Weights of a small GPT-style language model, trained from scratch on English Wikipedia: width 384, 16.3M parameters.
MLP neurons of a small language model. Each row is named by its layer, matrix (up: input weights) and neuron, and shows model dimensions 64-255. Each number is 500 + 50 x the weight over its row's rms, rounded and kept within 0 to 999. Numbers have three digits each.
After each neuron's rows, "fires in" lists the words (lower case) most often at its 100 highest values on Wikipedia text that the model never trained on.

L2.up728:527506475471521508461514551453485428551532484454456467506448467503591578570580511513429495509445614496470418464477518476401581532465434540481521574545508490495560447457523501474547496507582471592490551481560505437509536489413458532492425446488593513533513482539531500485404531528473477486547473405516486514519514404480466464415588513535560558509504539511604522433560509469535470539473515572532461457505486486544373480454551469518439518535539425565421452589398479525443513527549402533436486486505426392587503437498434597480439540441520471506545528489553502448566553465542476569
fires in: "as", "of", "wetherill"

L2.up300:443480526530493506501549451486601496553465491422592501461485487540443560533516545515492476503434429510380530524557484467527594529511475563432567584476513495495549551557562501585485579506487450440534452506468549469494510476386467511529440503488478547554471443548522594406517494502411502493552451573464453535495540555555525508491512401491517484579575583510550502504540439540500481523517457490521524560552572423515575407556457466468506565418474388531484491485527498564521517557558442410452412418506466558412563521422391520531506494532399544489494518558521574499521573491486515544
fires in: "on", "along", "of", "side"

L2.up40:503466480469530550405556478500516545488510495537551507569534514464589486560473506501511507505508486498439531495479459545547494479414521497554467545451514595546469438435535488569512617542534532540523517469595365436466491494417587452519465430452491454501426566508465460588446355433486481489526516483439468493467434559548445467431497483504448490535560544507449606494576454483544411474480447424512532445415498622523484490583531514456545576487579568494380523580576488546442521413430452526482443543494522510496559524456549473599449484519554492517567488488536480556422552510472467560
fires in: "that", "which", "who"

L2.up683:467517449508447548534527485504535505498398605559490451420559450499500527491483517404458429537514571518533593608616490462506536446497461451518581479438533510503504528552456418461565574425546504488505520504492481549489547515447589489486586530537494551464516476490450493501577495452491573491453444599455551548475511498536522442452496458432551430580492486528532594401477442521419477553527357521505569505486454514494515482525600445581532607517415453549503454559485553589557554507517538501418550504485462541464462599507500563466504460506501500483462490477494563444415565511580453486
fires in: "at", "near", "of", "l"

L8.up360:492501487398521568585520472549434435521521481536485424469527466453601490505519541538534496569481560467484433515577504404520488437481586428596452513421494527550484486570513464499516535499493460515497574531425486497420457486491427574510511462471521517577469520420487494519495513479484455499575409495549457562554445549475515509487464460446469572517520519518518452571542518571510483387487511516406525518538478493573449574536538529482593440455541556544468571399494458435563483453537490452415518455543548520523477368461426569501595505491503456514466455471456516546503488478562516534
fires in: "not", "can", "to"

L2.up6:461377507490436465396460528540550573481524427501520400472455534448473486559435528441533521479456443458468514499554477521572444455531474459548504455489425578586521527492449540475537492457572491566495390496532477483455535443379620367469521420595479482528513524533449426531511578439426503528472413445436492506463434446424490542499547556537525523562546482583523482521591487553439513455524541568517508504510499516542572424546429519492519578499532525552526524514494540560528492560516504525466440488436445532472519550493542636556486469588547503437546462544409530504453562430454553572
fires in: "that", "ulliott", "of"

L2.up420:465625489483469482454560531419528555529483570532591438404541599454494492538574531475441564488507572576626559511534580527538501482488601520486550506461521555436567410457486487423502473479389430495420551431520512519495573425560475488468508534489560533469434471532486477482567501449466485594541488518522458532500443598463408532461480551527490383496481572520607516511497543576479547465383464524459472529489507418561534533466463547568503425479373473444528559456516420476573567492437486542559496519579487555513530476454408605420535501435478484484434474472490565455479513408505469465
fires in: "to", "figulus", "telugu", "hydrolagus"

L8.up350:481418431512482410516603454477489552485433551519427462648522444530574594552535546460422513536460468508556564411511524442501485571435479468455551581539530503464463450496543518543409535504455469536497490501567590459518488524523623560465562475395485479513520529474498536481516510457466527447557532551538517439461505571555536401586503426521491455406532510508559477540527503628521521464597424584357469494469541538464520500437532505526569522524507533622546488462461523495528548447526451449587386479569437562507481513511458556610526473500482508562557506504548447467374500543494485473
fires in: "to", "in", "an", "at", "al"

L8.up3:518573467541446436501512465515440494511417424538526442524527489509477491534556518463516495501406480488442488461397533483557517459550502512513479544415507563474428506570548527503503478551437524550486480569516530399490548455506506492516516554473447585538514432511457522534501510475468551408525470493467467594578455584499563558473593434587504477433482522509574450503489458572419537408550482516461462437413554553492460471464484543504508532470445488429446554411442523467563538544452470514542572498525507443481500441516421589468525333527464525568429571500455457527533467448499574484
fires in: "to", "not", "may", "also", "can"

L5.up395:409443461492450484515546497407469440448554470485419411417479520586516493528486488553452539525461540546429470494464459503393491513495485474494524541502462573458493472500470523392531455434439491579567483440573514441454472493422484421485487447535482491563486454517520425485515567563476541426552559488459561486511497534628558510516541480522473484457590620512581512401483512407510546553651445505508544436435496425562440519540504538581538528556519443552427510476489470563512507445530572376445487562653542411510509444501575534557609505452479560558563518433500434469459460412531553553
fires in: "of", "the", "to"

L8.up537:556380482559431568538502424500570508510471544496418560507444557460540443499485521554489504527499495561482539448417506391404481499579476442495535602547530556570476563444556544540528598525437421494502540415551539442443513519534470377573477501430459455509482522528500498464545453488538570519528516530550456428521405468511496472555481463494457537533517457531453539495409565634456480423532541477528607430490491460555509565484399485486523502435501486631554452464483462597503569581451388438540514480554499490585428516436462572503577486578498533442444451523532498403497566420516546547
fires in: "an"

L5.up186:504489523488529511569522536458493427555445508549504450519399539524436504530481591512462502512449546528499494499492488511500493430529495411541388528548450480483487495446460501468502453499558441550538548537493461527535565435579473536433452554556540421537544507499468437525543502512476412590504400443416527389416485566511365496476462520542534483497530445473579494434491493600465584370555570506513532384472494522447551539434422547494495474454466590623479489449613487475468570475481545465431547405497498472453515458491525574438557514558401467493442545491558599564564503536554583477
fires in: "to", "not", "would", "also", "should"

L2.up545:572505476474543566424502470374412546546449469472574469554559568476552555484536485478538540509508509493543558489516421473492464479545568533515511438517493599509460532491582455486588419475459571437549447530465480400421483385457466439493526564438594472488465453516543558595480503483505494458467437534447399421582532484462548602453409544504547553390496444541487448552464512504524466409496578473525543572473514546494423475441436497503544491526477506483463570445513505446481485447548505443513459548546555497604466496455522539522553509449537511471558468542425480528524465467517581549
fires in: "of", "father", "who", "his", "president"

L5.up328:504477571466441570511573511472505500524517485506502526516502427503443499517615465455464509435509468459477540424419595519413489387499566499495458468517498553505471526551491499509496493536446407410525523523437549414534501540590448386494531457461527566502535540464529429510495546576463437541446564474611524465494481382521576404444504436530493586521501503532447525525534490498440506485609437514492501438520500547438512466449427510487577552541513504583585464536525498456424486534472486511432612436493479569558547526448435455534515480457583438527490462446471551459525401508517487469
fires in: "an", "the"

L5.up4:485609529501471513515501513562506560528465446583542513510437471562475471548494506483572470503547549380561465471470442479470421445495514439505460536410474549546516437487440561493423452464510483518534403540434572518456509495438529434495500483520515531467490473443465450550491501514548485444477471495392534409561490479589566469549534641528558520475507489471544540549523443584476518496419489517555423451497543620522422509439551619480525428520469441559371564429533512478460481517537551567431488524442551547556504452508494493529489426464549512591468461494486409483463484403530509457
fires in: "to", "on", "for", "at", "his"

L2.up380:567475473502574444502595487580562540552440440455488457599482575536556444568532530405498506383380472549503391443564475601497556488531513553546570445493503478450440532481427507341527439496495417578514545519464434550485363502542429433579505548543436489405476552475417513500522502513548407499439447538510556501528519545494433516488617535500469529495468534500513428525436524554492548597548524541545563526498605502466477383550518415513470495525436442460517502550495513501534490510498518579446435467490518488519457604491561401516526561394486446515493545454486505431364560536505521454
fires in: "by", "and", "against"

L2.up360:578455573534500535519461477546543603497494642547567526506410451486454552486499470457483562501429545488512499480551555500486433592535565480453520529489507540456447529472540601532515483443463381471526573561544498449517530491442530617499469494530459492524448436510491581479428483577530486571398487574437535515490500546497510520520562487485462560584500444422455520541481548567499584487586558530522450599471549481529509530426497617536481519548512523460477567480533530395536527586483523555442453424517569520392537482488548421468460483483451497543446406543492448443519490439530467530
fires in: "in", "as", "at", "episode", "on", "school"

L3.up133:550584498457560455451531495496526537515457494556486468572442526573475554501453491402524477520403576474625428559610534514550454402562593540472467583464486484499492620461515502555385396401476502591598534441438473540512527476496553422559618495485432500462524465451499525499494574580519487539533518493504528555504541486515551516408492449546456510461531561474511528558513539447411507463508455482522505534429452538560486462560462477568493482464428489463494442439497352475479466493526479482440542460509507520511417575447444480516492485523535451520475526554479411429508466515438553476
fires in: "at", "to", "by"

L3.up644:410485557496477477510583547486485538502503484512433508546464521557488500443529450529495472569469581472521494461472486488488428481596473483618472578583486421519507573503453515509419553466480557640552431487465595554597465473496507450409546568561562522409493572560508501516472563468509432445535542539525565433394486567413508485520503508505558480630518470444574572485464557566454503457616517491587550468397498510503512457350610552577447493381577528560448479472511550496454507605488463469456525471476480456483498553488512478542520506562467571503465484529463516562499470544546471448
fires in: "the", "an"

L2.up757:485483535432496487479464516514456493557528583537577451464431535470493433511468483504541466532514478447496413581570362564553446435480439513541525617516508406547509481433473432522557521491266497564452524507578583506543513441581545603488395548502416550486571469591583465558425503432571563513612465492592457448543426518482474600483478497486518412455586602507542550473570484629436541463463519482517469450502478480489509556434495471477457415443519544487518599595507455459549513497561515437550517500530485545497543458442460423533524525490544455464547447513526539599543426414516544471
fires in: "to", "would", "could", "can"

L3.up324:560644386538476510494502542501547529561484648397470579539527621569498592490524464479548506538510531512476424455529511534490418427500606485506531546491572523470634461423514529497470509486507455522516428538417521566544537496516563430467419514513468535587520524407503505491517446573439477557505444486436528558504547534498682456488440528458477494471530519530520425487495569444519518502521405486505389448500557463450445489566455564525531525539512477425490443530371381458557551543556448514468556458501472503634514423518476505422521478470418558485505441530434491459478509402560489557
fires in: "s", "not", "average", "no"

L5.up377:458500487537448463550504506469479493441392511570463502468495551479445576491513497555504488460563580642623458454515517532488568461455553432618485498451540503593527461471396470549560494504497534556553482464526459564517457512510484467585540539554613563472509480424511465511462640511463450489418551483452503508538530514548543436534437530527476600509443502566500539374509479472499525566529415361457532439457464564477485497481573510482548617546534443552534437439486493485456562482500458544476463440529539566500536486424508385391473500423454416467590469449455508521483471474569450494
fires in: "the", "final", "of", "their", "original", "following"

L8.up216:530483441486457401514526441495479487492475469508474441474491447391553501543489481513621415509494409484470496618469550525460598421521552435598519521406494581542459491486479471509540462479541486449476497470508444471467518469540527431531495468497477495470501581468486498512465543520496477482482592502558549565551526466440521423498389477440491462517454498516423448551601479476563561516537527343459459529473561448356487476380385529525467561436467487556495487503423508459589457548479528457450451516480482634462536431497541460519534573552533545481505427482522461552495495506495477463
fires in: "the", "i"

L2.up479:506496529412487486511559576506514435553460374556583462417467527510568502462513479499595540464487528559515386495434465484526421580477469495424463548479617494542450457511525416487523518457404534653538551480560435544475524525557516552525508569597490558461480514531411510599461428520534487514570412480583508512454483490499576518463459433431486446467496522457492458484562436601545549564561537559476586434586440430588518548512562468462478588476560485608501451492449475475469542584559525485465523457544499505493507435451445452448461504557516490528499432532496500441491441441457454501
fires in: "to", "towson"

L2.up575:513580541565520477530576579464462523492516485504633525521480568478505525520508551493465474515481564507587403468530454572581510433521528616562539564511509481518472466454532487541377485562450567525519545524404533479535456564513550455546475469490535530514445498589505554549482487496434487600420571430383501487555468532502488555504511508472504515596475533477499518527609495498487544509481481574624513500478571447513531492511440534566435404458544503348497532562483472521499447511552487464511492437458447521552477550442512468568550518555450503540419502663525543469505431497558506470
fires in: "to", "s", "not", "aged", "by"

L2.up246:473476569477441430520408433469452511451428581434481504550440588500518578499550531436430638541484573530481521407525538537497572472524588483485523477486523458584546530461542466480465508508466457476616578646480515423481382466524491529579467561504512441571535467471464405585548541546467514381523516456503428414470387527593626467416515484504549495454536506425485561431594516467471564468486540479575624496419484506551476405487447441463526618540519441477429527534499409537528464475497585437461469522461552519504449526506461564610601508554541495508518477542604482532455439608464506458
fires in: "became", "now", "as", "was", "be", "become"

L8.up427:465464541506477503478481463475454495550498452467488511499595448476597512501467520633478560494453538578497479449390485506580447433543492518516458561490537496513489474462468549562464516603503515433466464479566497431544388515541590491403537480492431448433576486562498497566508569512476479527479562450502414466602529449472567537509496476474477520457617498489578448419473491504523572424522467484465550638542533452461444518497549461476518454562507531539541362484536470528517541484570586526504545440541478556468500509480409356634604510451533493439549482522423411400449533515536440466
fires in: "in", "of", "with", "made"

L2.up189:456502458530593433559515409587428470430502514425481397499494568537487614498457511507472540445545551478423372560509549502512474499473660525538480541481472529461517562489470561535447515464502439488580498486572558434575542511550474560593387549462493505420594525482458461454518426506524477427545614478492521491575434478381441519531451493583415479468495491455412529516502517473427526498498407509480499533442490495565545482501624545513534534426523492488561468499511420536516457495469404415442538436516462495504476459397464558609408576516559458437534576501518495565481476587476484434
fires in: "be", "been", "as", "until"